Part of a small language model's weights.
Size: vocabulary 4096, 15.7M parameters.
Architecture: LayerNorm before each block, rotary positions, tied embeddings.
Training: a variant of Muon for these matrices, 676M tokens, 10312 steps.
MLP neurons of a small language model. Each row is named by its layer, matrix (up: input weights) and neuron, and shows model dimensions 48-143. Each number is 128 + 32 x the weight over its row's rms, rounded and kept within 0 to 255.
After each neuron's rows, "fires in" lists the words (lower case) most often at its 100 highest values on Wikipedia text that the model never trained on.

L5.up97 [127 152 151 130 149 146 173 123  83 130 129 123  79 123 139 124  81 107 156 134 132 169  99 157 150 162 135 178 141 121 121 123 171  67 119 138 147 152 148 129 116 134  94 111 171 163 152 114 127 124 102 102 102 175 144  88 111  68 117 155 101 148 255  94 122 116 114 138  91 143 154 144 158 129 105  54 117 159 134 116 166 139 147 116  77 168  73 125 119  84 124 125 168 139  87 131]
fires in: "was", "which", "that", "it", "were"

L3.up1520 [136  73 153  94 150 171 107 149 136  80 172 151  75 129 144 141 104 180 114 163 105 145 143 132 134 159 120 149 147  63 224 144 112 159 113 107 122 146 104 127 117 117 135 105 129  96 151 139 142 115 121  91 134 123 159 129 113 160 130  84 207 107 101  84  95 132 119 123 116 119 105 169  80 120 128 120 160 155 144 186  81 155 120 138 159 234 187 134 160 229 160 133 116  98 138 130]
fires in: "one", "first", "1"

L3.up1337 [ 89 101 117 123 138  97 148 152 154 128  88 142 124 127 134  70 116 115 212 123 142 144 121 144  73  97 135  70 179 104 155 137 116 137 121 191 128 155 151 141 138 124 119  76  98 188 102 101 201 101 140 123 127 103 112 107  66  80 174 150 181 134 185 127 116   9 131  90 121  96 146 133 131 199  77  85 169 128 147 167 137 159  81 143 138 142 130 135 167 153 106 144 152 155 157  75]
fires in: "to", "be", "and", "wrestling"

L3.up772 [153 137 156 117 112 129 169 169 109 146 100 148 116 138  85  77 135 127  94 164 151 183 139 164 123 144  55 131 104 135  81 109 139 180  69 130 128 154 105 102 106  53 163  93 114  62 206 116 130 141  96 107 122 114  93  95 109 146 126  98  49 173 156 139  69  96 150  77 103 124 136 125 126 160 120 141 135  92 130 186 139 197 120 162  87 107  80 127  89  86 136  85 210 147 122 191]
fires in: "both", "also", "these", "that", "which", "they"

L5.up823 [116 178 166 143 116 164 133 125  98 149 150 112  91 107  64  99 105 224 112 130 146 131  92 131 176 130 141  87  88 177 145 112 115  94 144 103 121 134 181  85 130  58 148 119 161 144 158 138 141 106 146  62 126  86 139 154 149  81 134 153 167 145 138 201 122  81  96 125 138 135 135 126  93 140 134  96 129 118 190 122 100 140  67 176 122 149 234 132 117 136 141 144 175 170  94  89]
fires in: "that", "which", "it", "sequence", "i", "to"

L3.up1372 [161  94  67 151  97 152 175 150 104  84 117 133  66 114  91 107 136 124 147 106  73 154 121 108  77 169 121 114 191  93 213 118 152 150  93 170 141 109 151  58 121 125 155 166 153 151 110 118 166 137  95 132  88 127  65 128 142  90  99 132 124 122 101 160 136 135 108 151  65 179  53  91 141 164  90 118 103 118 143 137 114 182 113  95 139  76 118  93 142  89 104 155  74 102 103  83]
fires in: "each", "other", "a", "every", "and", "any"

L3.up150 [109  81  93 163 130  91 145 132 132 116  86 122 140 150 216 169 169 114  63 173 130  96 146 144 188 137 139 160 124 152 132 125 153 125 197 156 162 104 143 131  85  96 118 152 123 103 110 181 164 116 108 108 133 125 170 139  97 113 236 159  93 155 139 158 157 146  88  87  87 103 149 119 176 153 112 125 146 124 142 160 129 118 174 148 155 110 171 177 121 145 129  86 175  75 144 132]
fires in: "the", "his", "dhillon", "s"

L3.up1242 [124 153 170 140 159 147 150 108 115 104  95 154 121 148 165 121 115 143 142 103 119 121 147 151 123  87 143  80 199 130 100 118 157 167 164  78 119 140 142 167 148 117 135 100 114 143  99  67 133 146  87 105 117 109 125  74 125 138  77 139 129 168  89 161 184 125 130 126  66  96 143 117 124 114  78 110 110  90 123  96 176 145 128 107  63 147 135 117 146 146 112 153  71  70 135 103]
fires in: "his", "a"

L3.up374 [127  92 159 173  86 145 151 154 160 161 164 191 142 178 168  86 125 128 158 118 110  88 110 147 144 126 128 102 170 164 139 110 122 160 106 175 117 145 135 112 137  91 126 115 138  99 160 121 141 149 173 122 123 122 145 111  99  97 163 158  62 127 163 165 124  72 132 171 161 186 113 165  84  83 145  96 121 109 158 103 148 205 147 166 176 116 140  92 106 190 147  77 129 115 156 117]
fires in: "of", "gave", "to", "his", "as"

L3.up29 [152 129 145 167 105 127 169 127 172 130  97 103 159  89 116 151 156 100 114  90 133 148  69 126 159 130 141  97 109 120 131 116  81 143 107 202 108 113 140 122 112 103 126 112 103 107 142 119 144 105 148 104 150  83 117 132 118 160  76 117 130  63 144 144 149 125 132 177 115 115 111  86  72  43 153 144 135 128 156  64 101 148 150  83 160 119 179 116 145 148 193 117 146 108 126 151]
fires in: "it", "in", "was", "on", "he", "with"

L5.up1480 [189 112 111 101 103  63  92 176  62 132  84  99 130 177 106  68  65 170 122 122 126  91 175 136 196 187 111 127 163 146 162  81 171 171 188  86  80 137 121  83 145 183 167 141  92 176 158 109 148 108 101 128 166 187 126 116 138 118  88 160 129 111 133 111 136 106 129 107 149 158 140  68 121 151 158 104  70 119 109 144 153 129 132 144 106 112 110 104 126  69 140 119 127 173 174  98]
fires in: "and", "total"

L3.up1002 [135  98 145 129 117  96 160  91 129 126 109  70  90 169  96 138  87 119 133 122  99 159 104 121  73  99 156  78 204 132 128 123 111 124 133 154 120  89 109 119 125 165 177 112 158  88 194  95 195 112 148 173 157 141 129 128  72 148 169 144 131 102 122 125 143 116 141 149 135 144 178 144 134 129  76  94 123  60 122 107 177 151 137  80 116 140  85 121 184 151 129 117  98 135 104 131]
fires in: "to"

L5.up355 [113  92 167 118 129 158 136 171 114  89  72 111 109 137 140 176 114 167  87 103  90 111 126 102  78 100 129 192 141 114  76 141 142 110 131 147  94  99 157 151  76 138 138 121  83  84 121 132 165 118 197 149 110 111 124 136 113  93 137 139 139 174 115 119 146  85 140 120 143 102 123  32 121 154 114 148 103 112  96  56 139 133 100 108 150 123 168 113 122 181 165 151  93 156 134 173]
fires in: "she", "her", "1996", "sheet", "women"

L5.up281 [126 163 182 145  95 139 178 172 164  59  99 125  76  97 117 117 114  89 158 121  44 123 151  95 137  95 132 131 173 133  93 103 186 182 113 125 121 159 127 113 115  45 167  99 135 129  93  80 117 151 136 185 123 124 104 117 151 144  78 124 146 125 160 129 200 100 129 122 123 144 132  68 127 146 107 132 136 100 141 155 155 192 172 147 104 141 136 155 143 109  96 115 163 160  86  84]
fires in: "to", "by", "on"

L3.up1076 [ 91 155 118 142 128 105 136 136 186 134  95 174 137 147 163 171 111 172 173  93 160 107 166 137 142 119 126 113 131 109 133 147  82 156 159 172 154 164 115 155 121 113 152 129 125 117 106  81  47 161 147 104  84  91 116 153 149 147  85  55 138 149 113 114 101 128 117 135 109 145 167 134 132  97 101 133 186 144 130 144  80 120 149 107 110 129 137 113 180 122 148 110 135  83 150  62]
fires in: "of", "who", "uefa", "that", "not", "never"

L5.up13 [187 144  74  91 121 144 137  93 169  94 110 119  90 103 185  79 144  72  94 121 137 133 122 134 141 185 141 111 152 126 139  95 120 174 135 112 167 122 115  71 145  74  81  84 115 160 140 117 117 114 149 126  83 107 114 172  91  87 177 117  76  55 156 174 190 165 150 125 133 147 168 156 108  78 141 160 114 108 116 148 114  81 178  92  80 111 110 123  96 131 154 150 162 181  83 110]
fires in: "in", "total", "to", "average", "ended", "finished"

L3.up1231 [136  95 167 111 119  91 116 124 128 137 113 125 149 100 145  99 116 149 143  54 149 126 170 190 179 139 129 157 128 192 154 153 107  89  78 114 147 158 117 132 114  80 158 168 132 128 118  70 150 117 135 128 122 214 120 122 151 107 107 112 154 115 170 172 180 179 140 157  95 118  90  80  96 113 129 131 115 111 159 178 165  43 113 142  93 107 160 117 183 121 185 164 113 115 127 118]
fires in: "and", "s", "more", "same", "spent", "the"

L5.up344 [133 140 140 133 129 153 120 138 170  86 125 116 186 131 125 179  95 109  98 148 103 148 123 158 113  84 106 124 139 119 147 118  84 201  86 147  94 117 164 123 145 113 146 137 112  97 178 204 134 122 160 106 109 162 154 151 203  90  70 101  86  92 104 149 155  76 134 138 168 164  94  68  89 150 195 158 129 103 138  72 170 108 161 148 183 137 183 127 146  89 119 102 161 104 120  84]
fires in: "as", "all", "for", "what"

L5.up1085 [131 118 130 208 137 135 156  76 175 156 100 142 118  77 144 176 130  89  76  86 125 106 173 161 144 127 100 114 158 140 106 136 152 107 116 105 150 117 154  96 102 142 120 150  78 139 110  75  52 114 177 108 144 135 142 149 115 135 130 143 133 173 193 134 141 168 147 184 114 161 126  47 110 171 136 105 118 153 163 153 134 120 113 180 134 107 142 109 192 149 179 113 111 148  75 130]
fires in: "the", "his"

L5.up443 [153 121 138 137 134  98 150 112 105 112  64 155 108 117  73 150 171 113 137 105 136 171 135 123  79 117  71 202 133 126 145 106  72 130 131 111  65  88 123  41  97 127 104 172 158 152 102 165 114  78 129 208 101 142 132 146  69 123 225 137  86 154 142 110 129 120 120 194 143 126 108 132 172 136  94 128 124  94 159  98 107 104 123  96 210  56 118 208 195  81 120 100 139 128 153 164]
fires in: "as", "became", "the", "becoming"

L5.up576 [106 171  89 105 121 173  83 160 107 109 107 115 104 148  76  95  78 150 101 114 156 164  43 112 166 156 159  85  95 126 103 140 126 132  99 168 129 175 146 155 159 133 106 190 145 122 147 169  61 114 159 162 130 103 114 172  72  76 150 161 168  64 134 122 104 104 130 139 148 125  85 138 131 156  54 173 150  88  82 125 137 145 161 110 137  98 166 125 160 169 116 133  77 107 152  77]
fires in: "tennis", "film", "district", "singles", "county", "series"

L3.up1033 [ 82 143 136  85 100  52 144 116 108  89 171 129 119  88 124 119  91 149 132 121 161 187 142 127  99 136 110 102 109 143 161  90 132  99 124 180  78 169 143 138 131  93 122 142 120 110 162 147 180 140  89 162 126 111  86 154 106 117  86 142 175  80 115  81 184 155 121 113 144 151 158 121  96 135 139  85 108 103 152  33 162 179  91  75 129 166 146 166 160 145 108 121 154 115  89 130]
fires in: "by", "telemetry"

L3.up950 [ 94 145  83 137  87 146 109 132 143  77 125 146 125 101 101 129 149 145 117 133 126 115 129 147 132 156 115 172 113 147 124 132 153 112 149  65 137 100 146 182 156  93 114 112 205 173 142 135 112  90  76 136 128 148 120 122 114 120 151 155 136 190 199  98 145 162  87  95 115 147 168  87 167 169 109 110  73  71 155 137 140 138 138 177  85 155 137 170 107 126  79 103 124 121 112  83]
fires in: "which", "and", "also", "it"

L5.up468 [ 67 101 179  82 128 116 131 107 159 161 140 167 111 143 120 101 125 118 165 154 131 125 135 159 128 110 142 160 127 163 140 174 137 108 160 164 138 113 144  99  60 168 181  57 177 130  87 141 113  83 121 114 174 107 137  77 143 114  96 130 158 126 113 168  92 114 116 159 144 150 124  69 107 188 204 163 158 140 102 109 164  97 114 106  89 114 101  99 145  99 172 146 164 140 165 151]
fires in: "by", "to", "with", "of", "married"

L5.up1337 [126 117 101 155 167 100 135 155 107 169 110 154 143 138 109 132 113  97 109 119 154 158 153 152 139 133 147 135 109  84  92  60  64 139 120 172 123 103 158 131 134 128 127 101 215 100 175 137 142 175 131 166 158  94 109 128 153  96 141 139 124 138 154 108 129 123 151 188  86  69 147 138  82 110 148 153 137 155 158 105  97 150 170 120 176 126  85 130 160 122 177  93 177 170 132 144]
fires in: "in"

L3.up57 [125 156 204 137  81 160  99 120  83 117 132 124 117 160 135 113 118 131 115 118  72 132 134 184 162 157 129 110 175 166 103 132 134 140 152 137  95 134  89 124 114  55 120 178 139 158  97 163 159 144 139 140 139 158 173 123 194 115  81 117 170 109 109  84 109 103 112 108 133 109 137 105  74 164 102  99 143 136  69 118  91 148 144 198 143  37 148 166  81 117 149 121 197  84 119 156]
fires in: "the", "in", "won", "losing", "lost", "0"

L3.up87 [140 118 131 105 174 123 126 126 113  85 114  54 122 145 153 176 124 159 209 132 111 152 121 160  94 119 112 155 186 150 118 129 104 112 161 101 103 155 104 164 176  86 166 140 127 158  91 116 111 150 128 156  79 103 150 145 116  82 103  88 163 167 129 119  94 107 137 160 191 123 173  68 130 101  98 172 110 164 121 139 137 179 102 141 157  51 108 219 117 116 100  90 161 122 169 149]
fires in: "was", "as", "vice", "incumbent", "became"

L3.up415 [149 134 173 118 133 143 122 171 153  79 110 100 141 176 192 160  92 122 142  98 145 129 134 130 143 148 141 107 174 112 138 127 171 140 183 133  81 139  89 112 156  75 144 127 117  97  98 114 150 133 132 103 178 159 112 111 136 149 193 142 136 159 211 168 123 125 141 150 159  80 135 190 143 162  95  76 148 126 160 135 128 150 111  97 136 120 111 141 113 161 189 161 124  85 146 172]
fires in: "the", "a", "time", "that", "addition", "part"

L3.up234 [112 176 210  82 145 125  98 124 117 110 122  47 124  95 147 183 140 150 160 106 124 149 154 124  91 171 145 154 175 206  89 159 134 205 140 122 118  70 154  98 173 147 163 119  64 114  87 137 139  90 116  81 118 106 104 134 161 140 137 130 151 142  98 145 117 150 119 105  82 118  72  96 107  98  66  91 113 106  84  95 127 174  94 153  95 116 118 190 138 132 120 152 185 119 119 126]
fires in: "from", "since", "his", "after", "s", "between"

L5.up1092 [ 85  89 170 135 127 121 147 114  64 132 126 128 116 182 167 133 151 151 130 150 126 145 127  99  90 160 109  76 124 165 105 117  99 130 137 112 125 120 138 100 114 110 134 136 118 145 115 156 144 116  83 130 227 135 102 101 171 108 114 117  99 199 162 159  92 120 145 159  99 139 122 149 105 162 144  81  92  91 131  75 155 141 134 164 142 110 165 212  91  92 160 226 173 167  70 121]
fires in: "has", "have", "had", "that", "with"

L5.up671 [121 159 141 142 136  96 141 111 122 106  96 177 166 167 159 158 157  96 152 123 145 122  98 124  99 156 117 125 133 134 127  97 147 118 137 122 157 195 148 141 186 107 173 191 158 109 174 167 122  60 158 135 116  86 161 171 168 214 127 162 122 121 151 177 114 127 123 133 117 113  97  92 105  94 173 132  94 183 143 102 143 112 178 182  73  75 143 153 196 152 114 124 114 166 116 159]
fires in: "the", "to", "this", "saying"

L5.up1251 [ 82 118 129 180 157 162 116  62 144 155 114 153 114  70 114 188  95 112 115  20 130 126 137 171 134 138 150  59 138 119  60 127 172 123  92 103  82 169 123 177  49 121 142 153 134  86 177 183 108  72 145 174 131 151 132  96 120 137 141 137 123 132 155 122 152 111 132  70 116 125 161  85 157  96 108 105 131 151 122 110 194 157 152 133 179 131 158 129 137 111 196 132 143 164  93 163]
fires in: "for"

L5.up1491 [ 89 134 151 109  86 128 101 110 167  69 122 109 113  93  77 118 156 204 123 111  98 121 141 126 130 122 139  32 104 179 106  77 173 147  61 119 218 173 116  86 151 110 189 141 110 198 146 136 118  83 181 144 148 144 120 133 121 127 124  72 149 166 100 134  95 127 123 158 143 100 131 114 153 157 138 170 150 175 155  84 183 186  25 104 186 140 113  99 139  99 116 123 122 127 106 144]
fires in: "for", "former"

L5.up319 [155 156 159 110 181 112 109 141 122 169 129 158 126 195 137 117  92  75 108 131 132 126 217 185 119 108 174  84 130  98  84  72 112 135 153 116 136 142 163 123 106  90  92 207 102 159  97 106 158 190 150 143 150 132 128 149 127 118  86 180 171 146 158 147 144 117 169 134 159 157 150 139 150 154 121 165 119  78 131 143  69 141 119 164 109 108  99 209 134 210 131  94 105  89  87 136]
fires in: "in", "her", "war"

L5.up1348 [136 117 149 131 123  84 114 114  75 156  89  88  89 166 144 155 134 134 181 128  99 102 127  95  93 111 148 101 115 132 115  99 116 132 148 142 104 103 156 177 130 180 120 119  56 159  64 111 149 144 158 154 145 132 132 126 101 148 127 147 156 156 135 153 216 129 150 117 124 154 109 130 121 138 142 136 100 131 144 179 146 143  91  97 157 112 129 154 176 137 140 140 142  91  91  97]
fires in: "s", "is", "owned", "her", "his", "directed"

L3.up877 [161 171  70  92 104 161 142 124  92  95 126 162 122 105 212 111 201 127 118 170 134  50 105 153 133  85  99 136  67 136 132 112  99 103 108  64  93 120 140 136  17 116 151 141  95  88  85 148 173 135 119 100  80 112 168 166 108 176 118 147 113 180 141 167  81 136 123 127 102 145 142 110 110 163 106 117 166  86 133 180 144 183  94  92 131 183 136  95 135 108 109 169 104 105  96 101]
fires in: "a"

L3.up843 [142 125 114 136 159 147 143 121 152 105 113  97 106 117 166 169 143 140 166 112 125 107  76 144 171 175 171 173 130 155 150 149 157 138 122  51 101  84 107  71  90 115 133 166  99 175 165 150 126 155 156 111  99  92 133 136 108 109 116 146 108 109 142  95 127  86 143 117 185 181 122 126 159  77  83 143 129 113 118  46 132 118 177 137 133  60 177 108 137 117 172 141 154 102 250 126]
fires in: "while", "became", "as", "finished", "remained"

L3.up202 [122 120 107 146 100 161 148 129 202 115 178 163 158 102 108  92 138 111 117 152 114 124 134 112  87 145 118  75 159 124 177 127  96 177 122 135 145 135 141 100 163 193 126  87 141 134 117 111 119 101  98 140 165 178 113 136  80 126  81  81 140 167 148 130 155 148 163 178 136 122 106 140  68  96 134 126 146 101 118 135  79 112 144 153 126  92 136 190 149 123 181 151  91 166 105 131]
fires in: "in", "there", "at", "to", "it", "for"

L5.up356 [119 156 139 106 127 121 148  65 141 110 148  96 131 125  83 128  95 126 125 130 113  45 127 167 127 117 201 151 164 198 170 149 117 179 175 137  84  96 179 165 130 184 118 147 139 164 125 100 129 159 166 119 166 172 150 158 154 138 110  56 190  88  81 114 163 113 154 131 123 150 135  90 142  94 175 153 137 171 103 124 130 131 150 144 143 177 109  60 110 128 110 161  94 138  95 114]
fires in: "in"

L5.up1173 [152 135 171 172 177 129  72 143 147 113 105  96 141 152  89 123  98  91 144 133  86 143 112 124 116 136 135 134 149 155  95 101 128 117 169  98 123  97 157 101 111 197 114 137 138 140 163 120 131 162 121 154 187 122 162 126 131 131 196 175 167 160 100 118 120 147 141 172 138 127 131  70 109  66 106 105  80 120  89 129 119  86 131  97 185  88  85 140 127 166 163 187  90  95 123  94]
fires in: "in", "win", "before", "won"

L3.up886 [116  99 132 121 172  81 108 130 182 122  90  99  93 132 155  99 178 146 187 126  97 125 185 134  83 159 172 121 118 123 136 109  59 149  86 119  81 141 132 112 109 191 123  88 127 120 119 110 172 152 146 108  93 136 122 122 161 141 124 110 147  89 112 107 160 148  84 162  94  90 106 186 184 154 136 108 146 123 131 136 113 119 136  77  96 179 161 180 125 114 101  90 156 123  93 143]
fires in: "and", "but"

L3.up748 [120 127 164 122 158 163  81 162 100 147  97 141 197 114  99 153  71  96 114 122 111 164 105 125 133 134 137 213 146  93 137 177 136 163 128 135 158 171 111 130 116 137 124 161 144  89 167 140 183 117 173 114 172 111 150 143  90 147 212 149 123 151 134 133 163 134 113 139 169  64 139 141 102 171 117 129 106  83 150  98 146 151 120 131 113 145 139 128 141  67 141  78 163 174  86  86]
fires in: "that", "would", "also", "to", "shall", "bagnères"

L5.up449 [148 162  96 178  55 114  87 109 104 112  85 139 142 127 119 143  85 133 135 109 105 120  90 115 130 124 213  91 126 145 140 129 158 148 188 107 127 129 123  69 157 145 117 204 127 128 112 109 119 142 144 122 172 105  94 110 143 104 144 128 105 155 119 118 161 109 134 133 132 157 134 121  93 155 128 130 191 112  58 140 102  97 227 180  83 118 110 102 122 130 131 123  85 100 106 118]
fires in: "in", "s", "of", "on", "for", "world"

L3.up972 [123 102 175 111 131 108  98 152  85 153 107 155 157  98 157 127  63 145  88 137 120  99 129  81 112  93 181 142 102 113 131 168 121 148 155 165 120 186 130  98 163  70 110 101  78 120 156 187 142 148 181 100 140 170 140 102 118 131 149 152 108 121 146 165 127  70 138 165 111 128 149 131 119 151  94  90 158 117 143 124 140 102  92 136 147 161  78 134  98 110 134 119 153 196 133 105]
fires in: "have", "had", "to", "has", "never", "not"

L5.up1098 [181 155 151 150 176 121 157  97 106 118 120 166 100 216 106 104 167 149 135  90  82  62 126 133 152 150  89 147 133 209 154 114 113 172 171  79  93 124 114 175 116 106 126 103 119 173 103 175 161 195 141 187 142 116 172 136 146 160 141 135  91 146 141 108 147 136 111 147 141 159 156  71 125 147 129 121 142 124 118 106 177  69 112 119 111 185 156 149 141  77  96  96 113  91 157 123]
fires in: "a", "aimed"

L5.up810 [110 120 106 126  81 117 141 134  99 139 139 122 107 121  96 149 120 103 123 154 103  84 155 167 158 153 129  89 169  99 129 169 177 110  95 128  99 158  95 154  99 121 137 117 198 118  67 105 178  97 115 129  91 133 128  86 171 138 116 144 209  74  93 110 197 100 130 171 110 155 133 167 160 169 138 143 111 107 104 168 142 133 144 142 192 118 161 139  59 159 150 167 152 175  98 106]
fires in: "first", "second", "main", "fourth", "third", "1st"

L3.up426 [117 128 157  87 123 179 124 151 152 212  37 172 154 154 167  78 109 140 183 107  93 141  95 112 113 183 142 115 157 118 173 154 145 151 117  89 122 201  97 132 105 113 124 140 130 100 143 128  85 112 119  48 176 160 102 149 147 117 151 138 111 137 145 193 110 131 100 172 149 126 104 106 141 134 150  71 123 117 147 119  96 173  89 126  96  64 109 157 129 133  65 166 120 123 153  72]
fires in: "of", "from", "against", "to", "with"

L5.up746 [143 115 110 149 129 173 153 134 112 132 162 156  69  91 121 117 145 162 107 141 134 165 174 116 124 108 155 143 197 123 157 124 148 126 111 100  83  82 102 121 137 117  95  65 102 150 162 147 143 106 123 132 144 136 139  79 159  76  38 136 119 161 174 105 128 105 112 142 131 144 118 171 124  95  86 103 127  99 125 108 163  86 137 158 126 142 166 164 196 122 122  69 191 134  86 118]
fires in: "the", "this"

L3.up1396 [193 131 109 170 148 132 191 173 129 140 110  87  89  97 165 174 161 142 166 131 112 171 131  65 136  85  88 131 161  58  96 108 124 202 108 178 156 136  83 137 151 118 174 109 102  79 129 154 105 131 161 125 113 141  70 182 113 151 144  87 162 105 126  99 108 174 101 105 128 186 122  81  72 140 162 129 139 115  99 156  91  99 186 117 133  74 124 141 157 100 116  84 184 103 114 206]
fires in: "the", "a", "to", "one", "an"

L3.up1052 [122 161 129 177  95 199 103 116 131  85 110 106 104 131 125 137  90 166  86 138 133 159 141 123 140 112 109  27 141 198 133  93 123 148 141 195 144 137 149 168 109  94 120  63 156 114 129 109 122 127 186 151  89 104 144 101 133 145 148 155 101  89 173 149 133 108 112 143 108 102 136 147 160 155 165 130 120 104 181 100  95 166 137 103 115 139 113  93 122  90 101 165 116 129 158  85]
fires in: "to", "or", "form", "uzbekistan"

L5.up1409 [ 98 133 138 105 129 114 109 181  73 181 187 103 132 105  59 148 130 130 127 133 116  85 116  87 186 125 102 119 142 161 104 120 144 154 162 189 155 176  46 104 160 139 137 156  68  92 117 152 179  90  81 105 170  82  93  81 160 108 133 116 154 119 146 136 141 122 151 158 121  65 133 129  65  88 133 100 115 102 146  55 120 136 103 147 114 138 147  92 123 198 106  81 173 120  93  98]
fires in: "has", "have", "is", "had"

L5.up696 [139  88 139  94 127 135 122 117 117 159 130 114 144 142  95  77  87 180 169 134 119  95  53 117 115  57 190 146 109 144 148 182 112 161 132  98 106 138 117 109  87 140 166 129 150 118 115  92 200 108  87 101  70 126 119 158 143 152 134 139 175  75 103 129 129  62 123 119 109 111 163 131 124 138  77 127 162 160  99  68 109 103 110  82 105  89 148 154 103 140 108  91 102 113 134  82]
fires in: "to", "man"

L3.up699 [123 137 111  88 169 151 214  73 132  89 180 166 124 125  80  91 158 128 127 126 164 176 133 203 186 144 135  88 104 174 111 163 114 161 119 172 152 156  79  93 131 135 149  97 154 118 129 123 122 143 149  94 173  91 131 169  66  95 180 109  72 136 100 118 172 137  88 145 179 120  57 147 129 166 120  86 160 129 146 162  74 110 114  86 127 137 172 103 126 158 117 127  93 100 124  85]
fires in: "the", "of", "to", "a", "in"

L5.up490 [132  78 209 123 138 120 120 126 152 175 121  72 149  79 139  90 146  83  80 154 111 152  96 144  96 130 170 172 117 194 146 184  59  89  80 107  99  88 155 128 132 160 148 134  95 148 139 143  93 144 158 124 130 141 109 178 139  93 180 126 142 146 117 127 144 118 175 116 170 118 146 164 131 131 116 126 123 104 128 142 129  43 133 125 142 106 158  71 112 115 128 156 116 119 106 110]
fires in: "until", "since", "was", "in", "after"

L5.up1506 [141 119 187 170 133 163 105 153 168 179 130 116  80 148 133  77  82  91  87 140 133 117  98 146 106 107 155 131 146  98 116 131 172 158 168 103 135 135 132 117 109 135 130 159  58 121  94 162  28 121  92 115 165 178 134 181 187 214 106  95 128 103 181 116 118 141 129 135 144  84 140 153 168 155 118 130 114 116 107 167  64 116 158 139 135 125 123 132 148 101 120  94  98 101 158 151]
fires in: "between", "s", "his", "both"

L3.up671 [109  95  83 128  65 142  87  92 132 119 127 115 102 110  91 129  86 137 144 178 152 141 164 178 155 172 102 113 133 118 133 119 102 179 112 155  78 104 171 149  83 112 121 175 120 113 109 137 121 105 121 138 174 156 177 154 152 153  92  93 126 106 108 111 132 110 116 163 145 171 124 104  88 174 154 145 127 131  93  60  91 115  59 151 194 125 165 148 114 130 143 140 162 123 116 132]
fires in: "as"

L5.up1254 [196  77 127 126  83 127 146 108 170 124 179 107 103  59 133 170 159 124 152 103  82 155 100 157 125 130 131 157 129 159 134 181 123 155 118 189 124  89  49 142 113 148  64 158 104 117 110  84 106  78 153 181 195 100 172 165 116 124 134 156 103 137 119 147 198 105  97  91 110 129 130 127  50 176 163 118 177 190  88 172 134  69 188  81 165  55 108 124 133 141 160 126 193 131 108 123]
fires in: "the", "of", "became"

L3.up1319 [145 118 142 158 136 179 156 124  80 140 137 138  84 136 132 152 163 114 165  79  62 177 164 161 131 130 156  74  95 159 158 159 128  99 114 175 134 123 144  79 115 142 169 149  92 161 156  74 176 148 170 115 108 112 117 115 159  82 113 129  91 143 146 139 176 122 131  84 179 134 153  96 113 155 127 148 203 111 126 134 149 126 187 166  72  94 104  93 142 119 176 164  99  97 117 168]
fires in: "this", "under", "by", "which", "that", "the"

L5.up1049 [108 145 114 131 148 152 150 165 155  99  98 143  86  93 146 134 111 108 130  59 102  37  93 166 134 107 192 136 140 139 155 108  89 129 129 124 134 164  83  33 112 111 115  96 137 191 130 146 166 117  86 167  41 194  78 156 145 130 122 182 194 116 189 167 144 154 149 153 108 161  76  96 115  99 158 164 105  93 129 113 116 132  96 133 150 100 212 126 160 163  88 133 194 117  69 155]
fires in: "the", "this"